config.yaml
d_model: 384
d_mlp: 1536
norm: "layernorm"
norm_eps: 1e-05
tie_embeddings: true
init: "normal"
init_std_o: 0.00548
init_std_down: 0.00548
beta1: 0.9
lr_head: 0.0135
schedule: "wsd"
doc_mask: true
train_tokens: 698200000
steps: 5327
MLP neurons of a small language model. Each row is named by its layer, matrix (down: output weights) and neuron, and shows model dimensions 80-207. Each number is 128 + 24 x the weight over its row's rms, rounded and kept within 0 to 255.
After each neuron's rows, "fires before" lists the tokens most often just after its 100 highest values on Wikipedia text that the model never trained on. A number after a token or word is its count.

L5.down870 [114  92 165 113 167 117 117 113  99 130 137 135 127 152 147 158 111 135 159 147 161 198 141 147 105 175 105 117 115 141 120 130 120 113 101 101 114 145 153 125 121 141 115  97 110 107 130 135 143 104 120 146 110  88 151 160 117 120 105 120 152 139 136 105 149 161 107 118 114 106 141  98 126 101 123 120 118 162 167 127 136  98  95 137 116 105 142  88 138 140 100 103 139 152 131 136 158 127 163 175  98 103 140 133 110 150  91 147 104 145 125 153 128 132 133 158 145 123 134 162 132 128 125 119 126  99 114 121]
fires before: " |" 44, "." 9, ":" 6, "," 5, " in" 4

L6.down1148 [106  79 152 135 104  78 131 115 154  99 143  92 118 138 120 128 116 101 131 110  82 143 155 119 121 100 143 107 110  79 122 127 123  58 114 103 172 136 155 184  95 112 110 129  95  87 148 151  98 117 125 175 167 166 132 127 125 128 149 102 116 104 100 129 116  85 118  93 148 104 111 139 124 155 163 124 135 152 167 132 127 137 148 126 102 126 174 119 154 121  87 117 117 133 122 160 127 159 120 126 134 130 122 107 142 116 152  87 119 159 191  97 127 118 136 179 133 103 135 134 218 124 171 136 162 117 151 108]
fires before: " " 53, "20" 14, " |" 9, " Candidate" 7, "19" 6

L6.down1157 [139 134 146 135 149 116 123 151 115  92 137 122 126 110 156 144 111 184 112 109 150 127  90 118 130 155 159 112 109 142 107  96 108 161 142 113 110 123 127 144 126 116  84 111 152 132 118 121  76  91 133 113 136 119 120 107 107 127 123 178 136 137 136 155  89 135 133 119 156 145  83 166 104 141 162  80 118 101 162 128 169 111 110 138 157 125 137  73 118 144 108  82  99  99 136  89 105 135 103 149 123 139 116 103 152 155 122  80 110 108 132 129  88 159 128 103 177 153 142 112 123 122 128 105 139 131 114 137]
fires before: " " 54

L4.down560 [ 99 119 124 172  99 141 124 152 102  88 116 121 171 111 127 151 139 126  84 106 144 121 148 113 146 158 112 134 109 124  93 102 112 149  78 137 157 136 126  94 140  79 136 105 156 139 116 179 109 108 159 122 164 164 118 106 140 146 146 155 120  82 119 139 153 146 153 161 100  86  95 116  66 163 116 139 139 161 124 138  97 112 131 128 120  94 127 115 144 116 169 145 104 138 127 142 125 141 129 109 161 150 152 121 125 159 146 128 136 127 127 128 128 156 126 149 108 113 133 119 127 141 111 137 120 162 134 138]
fires before: "20" 30, "19" 27, "18" 12, " " 4, "0" 4, "6" 4

L5.down523 [119 118 159 133 157 119 156 148 106 103 132 105 157  69 107 122 135 106 128 153 101 113 121 128 152 138 148  98 115 149 154  94 134  76  94 111 131 138 153 161 144 141 145 113 154  87 101 113 138 108  99 146 110 107 145  72 187  92 104 129 125 155 140  91 142 151 121 142 135 115 137 119 149 130 144  98 105 150 131 151 170  83 105 116 125 149 135 162 131 115 115 142 110 102  67 131 134 145 129 168  64 105 139 152 127 129 164 142 100 180 116 184 109 135 130 104 122  82 139 143 138 129 140 130 154 150 136 107]
fires before: " \"" 49, "13" 10, "11" 9, "15" 7, "12" 7

L7.down869 [ 93  65 129 155 124 109 114 137 120  99 119 113 152 123 147  94  89 129 138 142 130 142 116 112 121  99 133 144 149 151 113 104 163 121 140 122 131 143 112 110 148 125 149 204 123 134 129 109 116 137 194 175 115 114 129 117 118 151 134 119 129 118 129  82 162 123  71 148 157 110 145 112 122 132 112 143 182 129  91 137 122 158 140 132 157 147 166  97  76 123 136 118 127 114 136 108 106  80 190 104 128 144 129 157 154 121  98 152 171  94 142 146  94  94  73 135 155 130 152 187 106  45 152 130 104 158 123 143]
fires before: "20" 31, "19" 16, "18" 5, "1" 4, "|" 4

L4.down732 [111 133 139 101  91 109 118 133 162 165 163 110 117 138 109 169 169 126 119 126 111 136 101 139 146  99 171 158 105 129 134 102 132 139 120 112 131 143 130 104 107 181 137 181 138 128 125 168 166 156 155 147 151 102 163 126 120 129 145 143  88  91 114  93 157 112 155 126 131 146 122 166 115 117 131 135 166 102 110 116 136 181 132 122 135  96  74 135 104 102 125 101 120 118 141 117 191  97 123 119 117 100 121 176 142 129 123 187 165 109 144 110 115 115 180 141 159  97 131 138 113 147 114 148 134 117 104 168]
fires before: " " 49, " |" 13, "," 8, "|" 6

L6.down1169 [113 116 130 151 143 130 146 118 125 100 143  98 159  68 112 142 184 111 173 132 157 121 131 112 177 124  92 103 149 112 139 132 136 180  71 132 103 134 108 157 121 126 141 103 101 151 133  92 128 116 145  93 123 138 119 125  78  61 121 172 101 152 159 127 136  90 144 152 100  99  88  75 176 126 105 121 108  78 121 117 131 102 166 129 100 144 160 146 125 153 130 131 132 159 156 106  56 143 120  92 106 122 150 124 159 148  69 115 147 104  99 131 149 122 144 110 156 122 132  97 101 142 121 118  84 105  97 142]
fires before: " " 50

L6.down1218 [146 127 117 140  99 135 182 139 124 152 127 135 120 115 151 101 139 132 137 141 100 176 105 140 171  39 147 147 132 103 132 109 100 120 107  99 141 147 139 118 118 127 127 146 158 150 135 120 150 137 156 152 127  93 121 151 106  75 104 121 148 128 133 169  90 164 122 138 141  95 141 117  87 128 124 164 106 170  96 116  96 117  92 129 129  98 124 150 111 128 153 118  97 122 134 125 122 185 160 129 121 169 145 147 150 138 118 118 136 134 131 115  74 141 116 131 102 142 146 136 157 114 137 145 139 140 111 102]
fires before: " as" 50, ":" 19, " (" 8

L4.down1107 [114  92 112 132 147  87 118 183 133  95 139 127 163  94 135  77 130  99 110 115  99 139 117 142 133 155 160 153 137 153 149 119 138 113 169 148 104 117 113 131 133 117 131 139 115 140  82 149 136  97 125  92 112 156 158  94 122 166 103 117 111  85 161 119 124 162 171 102 107 138 115 131  80 135 179  99 138  97  75 137 138 132 140 117 103  95 123 114 140 129 159 134 153 125 158 142 108 112  93 101 132 134 137 107 131 179 115 156 117 133 114 125  85 103 101 145 122 165 133 145 121 135 116  71 141 154 137 139]
fires before: " " 51, " |" 10

L5.down1373 [123 155 143 135 123 136 104 123 148 119 137 134 156  90  66 167  98 137 110 104 105 100 113 153 107 134 139 121 143 136 137 109 115 155 146 156 153 117  90 111 147 132 163 131  95 153 128 130  88 144 123  95 118 129 118  83 135 122 122 104 148 133 141  81 140 179 152 196 112  77 124 101 129 107 115 127 154 149 144 136 116 125 108 158 107  86 101 160 162 120 111 158 147 105 135 132 115 145 139 134 152 157  97  85 166 130 120 171 132 160 118 121 143  98 136 187 101 142 111 156 148 135 126 108 133 144 127 137]
fires before: "19" 28, "20" 17, "10" 8, "18" 6, "0" 4, "1" 4

L5.down883 [125 127 168 147 117 126 131 140 145  98 131 103 144  72 139  71 122 107 142 132 146 146 152 144 168 140  84 124 123 128 125 146 165 140 148 128 114 111 107 121 141 118 133  95 110  87 109 153 115 100 131 136 125 147 154 110 150 136 122 116 140 135 145 115 104 159 127 135 144 123 122 134  83 113 127 123 133 144 155 166 138 145 145 113 183 154 110 142 120  88 127 147  91 136 133 100 117 160 146 149 142 129 140 120 132 141 150 112 103 138 125  94 110 133 122  97  72 157 153 128 166 142  91 134 192 122 122 123]
fires before: " " 24, " |" 22, "." 6, "1" 5, " Aug" 4

L7.down173 [143 163 102 103 138 133 134  78 119 110  69 120 141  96  97 136 105 112 107 121 131  88 127 140 143 170 132  79 136 120 136 175 157 109 127 138 134 119 125 123 163 156  87 143 139 151 166 149 142 126 139  93  98 125 151 137 115 123 112 144 133 111 119 134 170 119 165 153 114 150 100 161 123 116 100 105 126 135 125 143 140 108 154 113  96 128 114  96 119 118 139 134  96 113 160 118 119 121 125 108 131  81 154  83 122 143 115 129 111 144 135 128  95 135 163 154 118 102 125 151 147 136 123  85 103 118  98 173]
fires before: "20" 14, "18" 11, "21" 9, "14" 8, "-" 7, "23" 5

L5.down1095 [128 148 141  90 125 138  95 173  97 102 120 106 110 151 153 157 104 120 101 161 139  85 108 151 151 124 111  81 123 121 104  97 151 190 111 118 140 135  75 163 123 113 143 124 129 109 126 140 101  90 146 113 120 126 129 175 107  98 108 109 133 129 121  96 145 106 112 118 115  83 111 115 111 125 124  82 167 181 136 141 166 146 153 121 130 108  97 120 166 118 179  80 139 148 144 145  76 100 106 150 121 165 140 114 138  97 133 123 133 102 115 188 149 137 126 115 109 130 102 149 105 153  98 139 143 107 104 131]
fires before: "-" 18, "2" 15, "1" 10, "|" 5, "0" 4, ":" 4

L7.down928 [135 125 132 136 113 104 129 162 117 150  91 103 117 106 125 117 111 101  86 138 126 107 134 144 103 109 131 143 129 137 138  82 116 137 146 134 165 150  93 102 120 125 124 137 123 115  92 119 167 160 140  78  95 161 142 172 157 152 157 143  92 152 149 147 120 109 130  94 144 133 154 125  99 157 116 127 136 162 136 121 167 144 136 116 124  98  89 136 106 117 115 128 125 117 179 143 116 154  75 159 124 127 141 162 139 134 105 133 169 145 142 178 138  88 120 118  81 121 115 105 116 135 155 110 111 159 150 132]
fires before: "–" 37, " a" 14, " the" 5, " also" 4, " |" 4

L6.down54 [175 140  98 151 108 109 140  78 126  98 123 138 145 159 160 123 135  97 122 162 163 141 121 129  85 113 129 106 154 149 100 135 133 104 118 149  94 104 115 107 130 116 148 153 153 142 172  83 153 122 131 120 102 162 150 110 114 131 105  88 131 133 126 101  91 137  81 178 115  98 116  90 103 152 112 136 168 122 127 134  93 115 139 142 104 170 141 128 131  90 151 109 148  86 121 121  84 112 102 137 139 157 128 143 112 126 109 119 138 130 137 130 100 144 170 113 127 117 143 149 139 129 116 136 157 117 114 158]
fires before: " " 65, "2" 5

L4.down557 [145 121 131 133 133 141 116  84 123 158  90 120 112 100 102 128 169 125 109 118 138 104 117 141 126 113  90 106 115 164 119 132 195 122 119 123 126  91 138 122 115 135 170 158 137 173 153 133 127 159 120  95 114  83 125 118 126 124  89 137 147 151  99  83 124 176 128 179 115 127 125  89  98 170 148 170 186 128 131 131 153 133 136 134 111 134  77 134 151  91 143 124 111 134 176 139 152 112 152 127 148 113 135 156 107  85 136 134 136 189  96 128  71 144 146 156 110  95 123 105 140 123  99 147 154 172 158 133]
fires before: " " 57, "18" 4

L4.down858 [138 128 132 191 104 127 144  96 101 129 127  89 146 129 101 174 115 116  91  83 152 121 151 164 143 115 122 113 116 148 122 105 129 134 146 113 146  94  89 131 108 153 129 125 185  96 150 138 130  96 121 164 165 133 138 137 151  90 125 134 106 155 115 135 149 122 118 143 120  81 151 108 149 107 131 119 141 133 108 164 164 125  85  86 133 142 117 102 143 111 126 104 140 123  87 159 104 143  61 155  88 131 164  94 127 112 120 126 101 108 149 157 124 121 108 116 122 103 145 174  94 126 126 155 139 112 139 150]
fires before: "|" 32, " |\n" 15, " |" 9, "-" 8, " " 5

L6.down771 [ 89 120 109 142 162 103 114 131 126  93 153  99 168 142 110 114 102 125 163 107 114 136  79 149 149  80 135 126 120 100  92 112 135 140 126 104 112 134 104 116 111 106 127 161  89 100 172 155 133 114 127 160  92 127 115 145 107 170 136 128 137  95 125 134 123  78 121 122 116 149  96 135 127 151 121 155 135 144 104 129 127 138 166 167 141 128 127  91 121  87  99 105 114 135  97  98 116 156 125 128 112 108 100 133 160  98 155 138 108 119 161 106 152 109  80 169  96 151 130 120 108  93 133 181 152 132  71 120]
fires before: "20" 46, "19" 40, "18" 10

L6.down1464 [106 119 130 128 120  86  93 150 174 136 129  86 104 132 117 161 167 100 129  99 120 117 124 139 130 158 120  64 148 163 154 140 145 121 138 113  97  97  94 103  93 200  83 115 106 137 133  97 110 142 139 115 143 127 153 109 127 119 116 104 141 113 137 112 121 132 118 147  98 151 145 144  92 159  72 163 122 159  86 122 115 144 105 140 175 123 124 111 102 130 123 138  82 127  97  85 150 104 177 120 145 134 131 122 129 100 135 127  86  94 109 181 137 119 131 139  97 108 163 144 125 154 111  97 123 136 131 109]
fires before: " |" 38, " ARG" 7, " AUS" 5, "." 4, ";" 4, "|" 4

L4.down803 [144 157 174 117 135 131 150 110 133 150 130  99 101  88 121 149 117 144 145 131  99 149 113 124 125 105 136 151  70 144 147 181  98 152  94 127 146 103 154 117  95 166 143 139 102 119  85 178 148  88 205  96 144 131 148 134 117  86 134 126 149 134 157 100 174 144 136 130 129 178 101 121 107 128 163  98 157 106 157 112 130 149 129 102 131 145 109 105  94 136 114 134 123 133 119 109 165 110 105 140 154 121 131 131 128 102 109 196 151 103 133  72 183 106 129 103 110 161 120 110 156 138 138 143 169 139 125 152]
fires before: " " 24, " |" 18, "1" 8, "2" 6, "3" 5, " Votes" 4

L7.down763 [ 97 162 148 145  89 119 148 129 156 156  68  88 132 142 107 122  96 119 149 143 101 167  82 109 140 144 120 103 125  83 128 113 135 106 133 122 161 125 118 158 144 169 170 138 120 146 103 115  80 115 130 121 165 111  90 159 144 133 141  88 150 121 145 104 184 140 149  86 119 105 149  98 120 137  82 140 149 156  96 131 131 107 136  82 141  82  92 142 143 145 160 117  89 150 117 116 159 100 130 143 154 120 117 162 113 126 126 146 122 134 129 135  95 122 170 120  96 110 134 148 114 147  70 145 132 166 102 124]
fires before: "|" 98

L7.down1502 [119 131  84 102 129 148 114 160 124 162 126 104  95  65 127 139 119 181 144 132 133 153  94 154 132 144 160 138 150 138 101 184 170 119 184 147 121 134 141 111 109 162 152  69  69 141  89 179 131  97 116  93 122 132 121 123 162 143 133 119 165 155 130 138 129 169 182 120 147 104 111 105  79 109 154 104 167 122 108 126 114 104 117 154 145 115 168  89 137 112 113 128 110 122 108 114 129 117 127 141 150 133 141 118 150 160 107 113 126 162 103 145 133 125 107 184 161 139 184 141 177  97 130 135 147 162 135 109]
fires before: "." 51, " " 12, "1" 7

L4.down1118 [128 140 110  67 129 141 163 112 135 135 112 151 157 150 154 118 135 141 138 122 122 178 144 137 139 116 175 155 160 124 103  97 128 151 125 145  94 125 127 116 157 107 111  68 112  84 108 149 133 114 113 130 165 111 116 129 142  99 154 145 133 136 155 165 159 128 158 137 101 163 146  94 117 130 104 124 106 145  71 137 117 105 150 119  71 154 133 120 124 142 139 113 111 135 142 115 148 117 130 122 122  92 149 158 120 118 111 150  76 140 127  84 129 105 116  95 144 130 137 129  88 140 110 143 116 156 108 143]
fires before: " |" 68, "." 25

L5.down327 [162 178 139 110 156 116  62 145 106 136 117 105 137  89 139 114 146 139 124 139 144  97 131 131 153 138 150 121 159 123 140 120 114 128 105 112 117 116 162 152 118 106 112  38 144 130  85 129 105 113 168 120 154 112 162 161 150 107 127 174 137 111 130 166 159 129 175 128 123 156 105 107 116  93 135 123 108 110 139 169 147  93 117 101 132 106  99 109 109 144 135 109 157 108 168 106 165 117 179 141 124  75 158  95  83 149 111 134 136 111 154 124  81 148 145 101 130 151 185 128  91 103 102 126  99 149 125 137]
fires before: " " 68, " |" 9, "10" 4

L5.down911 [119  98  75 133 178 106 104 120 131 100 130 137 161 137 138 124 164  99 152 138 166 142 120 119 188 110  91 130 145 128 111 154 118 127 156 137 118 133  59 125 118 134  95 153 141 109 129 124 117 125 164 131 143 114 160 123 112 118  96 104 142 163 146  94  89 117 117 116  87 113 111  98 126 139 164 127 139 114 125 117 104 146 144 138  98 145 123 104  91 143 158 141 183 126 114 133 162 125  97 165 116  87 100 121 104 157 129 127 120 112  81 122 154 120 145 110 143 144  95 159 110 162 154 108 130 120 124 137]
fires before: " " 25, " |" 22, " -" 15, "0" 4

L4.down1040 [132 113 181 116 126 134 152 162 142  88 105 157 143 127 142 134 138  91 123 113 132 148  79 128 150 138 142 181  98 122 148 152 131 146  81  85 103 158 115 146 122 101 127 146 126  96 132 117 158 131 138 118 114 125 117 147  84 137 121 131  82  93 108 127 178 117 138  99 132 118 135 104 124 109  75 132 115 126 130 170 111 134 111  86 117 138  89 116 140  98 114  61 131 115 130 132 106 164 143 113 137 128 112 132  97 134  77 173 127 121 109 150 145 166 119 150 164 152 118 145 125 135 156 142 136 136 144 109]
fires before: "," 23, "." 14, " of" 12, " " 7, " in" 6, ".\n\n" 5

L5.down1253 [148  83 150 102 114 130 135 117 102 137 152 157 157 137 143 163 176 122  91 132 114 138 128 148 132 133 152 101 103 115 126 114 118 135 116  86 131 102 143 120 155 167 130 124 129 142 106 148 172 139  93 162 124 138 106 112 133 171  84 133 145 131 159  99 157 105 156 189 114 152 128 126  85 134 116 173 153  76 139 102 121 141 130 116 121 140  99 115 183 129 132 109 160 142 106 105 138 123 143 164 111 116 130 141 139  95 108 131 105 129  84  97 119  86 159 146  69 160 130 123 151  89 117  81 114 128 129 129]
fires before: " " 52, "," 8, "." 6, " |" 6

L4.down29 [114 131 145 158 129 110  99 137 113 156 158 112 124 105 137 105 138 139 133  69 155 133 115 119 153  78 147 128 138  76 130 145 127 145 119 112 120 152 114 162 158 123 122  78 152 106 131 146 121 114 154 127 134 116 157 128 156  65 130 116 144  87 152 122 140 144 101  97  89 109 100 120 105 103 109 113 100 134 101 151 150 147 139 111 120 136  79 136 130 123  95 132  91  97 122  82 116 159 115 112 125 111 128 139 130 170 134 110 159 136 129  94 116 157 130  87 109 130 106  95 129 125 109 108 175 124 141 150]
fires before: " " 31, "0" 14, "5" 6, " |" 5

L7.down49 [105 154  94 128 127 135 111 117 106  96 112 132 161 163 129 131 105 155 151 122 158 119 129 108 139 134 162 104 107 142 129 116 111  95 120 111 136 135 107 177 134 140 118 174 125 146 167 156 117 119 151 137 138 138 139  92 140 125 150 123 123  96 116 132 140 113 128 160  99 129  70 133 114  90  96 166 139 150 165  77 139 133 173  80 147 163 178 113 134 178 109 112 130  84 151  97 113 136 155 130 101 143 155 115 187 132 169 167 150 100 154 113  95 128 121 124 117  98 130 119 138  79 146 155 141 130 113 135]
fires before: "3" 25, "4" 17, "84" 8, "83" 5, "14" 4, "18" 4

L5.down1070 [146 136 167 154  92 122  83 104 104  76 105 108 157 119 145 114 133  80 100 152 106 141 163 117 166 145 125  96  98 129  97 140 110 171 113 129 106  82 112 152 124 139 134 109 126 134 135 140 141 110 130 148 157 149 125 161 156 109 126 110 110 130 167  95  92 121 137 138 126 102 103 104 103 113  99 111 146 142 117 124 117 113 119 102 154 113 119 142 128 124  87 122 143 119 149 107 113 115  92 122 152 115 139 167 121 108 113 163 122 103 162  97 135 119 151 135 147 123 119 124 112 127 124 129 135 106 129 132]
fires before: " " 54, "|" 6, " Swing" 4, "ley" 4

L6.down333 [109 130 123  97 144  88 158 116  85 119 109 128 129 103 117 124 107 111 117 114 122 121 134 106 122 164 121 145 117 165 108 109 161  81 135 161 122 132 111 125 128 121  87  97 126 117 116 121 111 148 118 172 138  94 134  96 124 119  98 117 125 133 151 137 116 111 108 167 150 141 128 114 119 109 138 107  91 107 112 114 128 106 107 128 108 160 138 109 119 116  60 149  82 117 117 128 134 121 140 114 123 122 143 164 139  94 135 154 120 118 129 122 103 103 121 129 148 150 157 121  96 139 149 156 104 137 107 106]
fires before: "." 28, "13" 13, "10" 8, "12" 7, "14" 6, "15" 5

L4.down844 [130 121 173 125 148 126 111 117 132 111 141 142 149 145  70  92 145 140 133 121  88 109 155 120 123 145 134 130 112  83 123 133 153 129  89 154 118 108  80 147 111 159 157 106  97  98 175 108 134  91 138 140 140 121 137 133 140 134 146 145 140 101 108 128 145 161 140 162 149 154 130  77 147 173 111 137 125 136  95 161 109 121 150 141 121 137 128 164 113 181 104  89 122 138  95 114 106 116 113 112  87 144 103 117 155 113 101 140 113 133 114 121 134 136 113 121  52 143 123 125 109 133 149 139  96 127 101 117]
fires before: " |" 35, "." 16, "–" 5, "," 4, " and" 4, " " 4

L4.down1078 [125  98 127 106 110 127 141 134 122 100  77 123  94 120 110 147 118 123 127 107 130 134 130 152 129 148 106 131 132 165  94 124 129 133 115 112 169 138  95 132 160 125 160 113 115  62 120 118 113 140 140 143 126  86 146 132 137 142 160  93 146  92 145 122 164 124 151 159 146 119 121 138  67 153 137 125 139 121  97 134 122 142 151 129 107 120 125 127 121 141 139 114  59 125 113 150 132 112 134 108 120 163  90 131 115  74 126 145 130 102 169 123 113 128 160 112 185 117 131 142 176  96 107  97 156 139 126 148]
fires before: "|" 50, " |" 5, "|---|---|---|---|\n" 5, "|---|---|---|---|---|---|\n" 4

L7.down949 [162 124 131 135 121 112 117 153 141 115 138 145 145 128 152  94 121 122 139  97 125 136 102 155 149 139 156 106 149  84 119 104 127 113 142  88 142 125  80 154 131 150 132 113 117 168 124 138 139 124 146 157 129 153 114  99 149 138 164 111 123 116 113 108 128 160 164 139 119  90 115 123 118 187 133 117  84 140  90 127 134 185 146 155 153 123 126 121 122 116 106 169 121 123 148 108 119 126 168  97 130 165 125 135 136 136 110 130 133 136 116 115  87 140 119 149 103 108 184 181 134 114 132 136 126 159 127 135]
fires before: " |" 24, "\n" 22, ")\n" 19, "\n\n" 6, " |\n" 5, ":" 4

L7.down159 [174 125 124  98 164  85 135  80 101 126 112  86 123 134 132 112 106 133 145 136 157 125 139 132 140 130 134 156 134 130 151 148 116 165 115 138 121 161 109 165 122 144 121 103 149 103 138 144  90 170 136 170 128 134 144 138 134 107  97 117 133  93  91 124 116 107 112  73 121 170 108 140 103  64 127 136 142 132 148 137 132 105 151  84 118 133 121 126 130  84 115  98 121 121 123 128 123 120 100 190 124  92 101 106 114 165 145 147  81 123 144 168  89 189 115  79 142 134 118 159  97 184 149 127 121 123 107 115]
fires before: " " 26, " of" 19, " $" 10, " number" 4

L7.down681 [146 143 112 141 101  81 157 186  93 100 130  92 148 148 123 140 112 132 118 133 149 134 127 131 150 137 130 151 145 149 115 129 112  78 183  46 128 141 145 139 120 101 105  90 110 130 171 133 102 132 138 107 140 130 138 127 110 101 146 152 135  93 126 144 158 139 105 103 118 135 156  96  93 101 131 125 115 117 113 153 112  94 105 103  94 163 135 117 155 131 165 107 140 116 116 132 119 138 168 141 127 132 144 132 160 136  96 133 117 108 131 123 109 120 128 158 129 142 116 120 172 141 159 146 105 153 112 110]
fires before: " by" 19, " in" 17, " for" 5, " to" 5, " as" 4

L4.down678 [143 147 163 185 129  60 201 206 134  91 110 133 130 124 138 110 129  93 178 139 103 118 133 181 129  69 150 119 140 137 143 119 124 129 120 120 159 160  91 133 160 103 107 120 102 139 108 122 165 149 102 137 104 129 115 116 154 170 119 163 141 112 115 127 107 149 146 116 138 117 119 127 126  93 128  89 101 114 104 136 124  98 129 150  97 170  92 133 147  94 104  96 131 122 155 152 137 120 134 160 139 138 109 137 126 124 130 106 153 112 110 140 149 123 124 124  87 126 117 130 135 116 122 114 151 153 167 125]
fires before: " |" 31, ";" 6, "–L" 5, "–" 5, " " 5, " place" 4

L6.down1395 [132 101 152 129 127  68 159 149 127 135  99 145 119 112  94 154 155 131 168 126  77 111 102 133 164 130 117 130 164  94 131 112 135 127 132  97 146 143 120 101 141 150  82 157 131 144 152 137 145 114 147 111 140 174 187 113 156 139 128  82 151 144 101 119 161 153 139 106 122 131 110  92 117 120 118 155 146 117 144 146 120 137 128 141 140 151 115 117 101 139 109  89  80 124 149 118 139 109 134 107 166 125 131 160 139 131 120 172 139 139 148 121 114 138 112 104 113 174 116 106 156 149 118  96 150 145 115 138]
fires before: " " 31, " |" 30, " \\" 6, ";" 6, " n" 4

L6.down1099 [100 107 153 151 134 127 116 151 112 111 139 136 143 118 131 137 152 146 190 185 133 125 105 122 104  79 151 127 147 132 112 133 142 131 141 133 132 133 139 113 158 150 110 152 118 168 122 173 158 180 136 137 126 113 148 120  99 102 134 152 137 101  93 148 128 115 168 128  80 132 136  92 141 109 117 125 169 107 132 154 103 156 103 133 113 125 123 137 123 162 131 103 118  84 147 131 139 141 134  99  90 132 122 110 143 156 114 146 121 176 102 134 103 129 172 147 130  90 155 147 116 128  85 113 150  80 114 140]
fires before: " |" 56, " " 9, "." 4

L6.down947 [148  87 113 165 134 109 112 111 121 119 103 128 124 100 137 127  98  91 113 146 132 109  99 132 146 149  96  99 108 127 119 169 158 167  89 132 116 146 119 127  91 122  82 120 109 123 133 123 113 106 142 155 165  82 141 135 130 146 122 131 100 134  91 159 156  91 183  92 150 137 151 106 157 122 135 158 112 116 135 144 136 115 145  84 160 134 130  99 166 121  93 108 104 107  85  70 121 125 132 161 124 102 106 132 103 130 126 160  97  91 158  94 131 111 103 161 135 159 125 111 147 125 123 126  69 150 136 116]
fires before: " of" 72, "," 8, " a" 6, " well" 5

L6.down108 [106  82 115 157 131 214 149 138 117 124 113 101 149  95 108 114 132 103 138 131 132 124 121 125 138  92 106 134 127  97 124 161 136 149 138 112 185 116 140 149 136 148 126  91 102 112 101 117 145 137 123 130 107 158 135 122 108 161 125  98 112 121 121 119 105 115 120 118 135 158 148 111 142 141 176 150 132 116  96 103 109 121 183  98 124 121 155 152 101 101 103 110 110 132 163 117 109 138 112 125 129  86  84 109 110 155 143  95 146 142 113 150 103 122 154 113 106 116 155  89 139 153 141 105 144 126 166 163]
fires before: " " 46, " the" 14, " |" 8

L6.down1120 [124 127 121 130 137 152  95 134 122 143 131 123 172  91 119 143 106 137 147 119 114 128 115  99 124 157 141 133 118 107 122 109 139 122 108 129 138 113 119  83 152 128 144 139 122  91 128  99 108 115 132  98 149 122 109 186 107 128 159 123 173 103 114 117 163  88 132 136  95 114 135 176 130 132  62 109 109 154 132 108 122 110 107 173 123 111 134 146 135  95  87 121 107 107 130 149 136 162 120 114 151 143 111 160 127 132  86 152 150 125 140 169 161 138 130 140  85  81 136 111 136 164 169 154  91 118 127 139]
fires before: "20" 39, "19" 20, "18" 9

L5.down225 [125  95 143  93 128 126 119 144 104 100 110 128 136 102  93 126 110 133 111 123 117 131 147 138 123 115 152 105 123 100 135 103 134 115 153 138 109 111  93 123 149 122 103 125 125 144  99 141 155 127 159 131 142 152 148 112 180 151 125 115 129 128 136  75 131 140 146 155 155 149 148 139 119 121 135 153 107 132 102  83 152 108 115 169  85  81 121  92 118  67 145  92 131 147 122  93 102 101 126 136 116 123 104  94 116 115 133 162 119 148 100 109 103 140 129 115  98 112 147 129 139 149 131 132 119  78 134 137]
fires before: " |" 38, ":" 7, " medal" 4, "|---|---|---|---|\n" 4

L4.down314 [119 163  93 158 132 154 143 124  95 146 113 138 136 115 111 140 135 156 146 145 128 119 154 126 126  84 156  83 148 106 141 133 147 127 142 159  97 147 118 135  96  82 116 105 114 100 148 108 125 121 155 150 122 114 134  94 170 105 102 117 140 152 148 150 113 189 118 179 195 167 163 104 100 146 134 134 123 130  87 130 109 135 121 100 121 113 144 138 105 162 110  76 168 130 165 130 147 120 112 131 203 142 156 142 134 132 156 110 175 120 152 118 165 117 110 141 118 123 158  90  99 133 143 147 130 139 148 143]
fires before: " |" 25, ":" 11, " –" 8, "\n" 7, " (" 7

L4.down946 [115 100 137 126 117 114 127 147  93 111 118 135 141 118 175 130 150 131  96 107 139 125 124 131 144  98 133 136 134 101 153 137 131 160 163 164 130 158 160 138 137 152 167 119 128  75 136 127 139 138 152 135 100 123 133 193 123 125  75 134 126 153 146 150 147 112 164 122 102 154 118 119 133 145 129 128 127 112  94 151 116 103 135 143 116 128 113  74  90 152 106 106 165 103  98 103 188 174 132 132 110 170 145 116 108 133 131 104 152 123 150 115 111 145 139 109 115 151 106 137 147 117 176 124 130  93 144 150]
fires before: " " 40, " (" 6, " |" 5, " ." 4, ")" 4

L6.down498 [156 134 108 133 136 146 160 150 146 109 141 128 139 157 125 125 150 150 110 141 159  98 139 158 140 137 153 158 103  73  94 116 171 133 137 189 126 151 142 143 137  84  93 125 157 163  94 131 105 152 139 176 141 138 132 162 125  99 185 143 112 166 124 123 107 136 135 142 164  87 122 159 114 108 147 151 122 109 129 146 116 134 105 109 143 149 170  98 134 134 136 127 120 148 167  89 134 160 141  95  99  86 120  79 114 123 105 161  95 131 138  98 111 139 138 127 183 137 103 108 123 171  97 121 122 150 119  71]
fires before: " |" 38, " \"" 15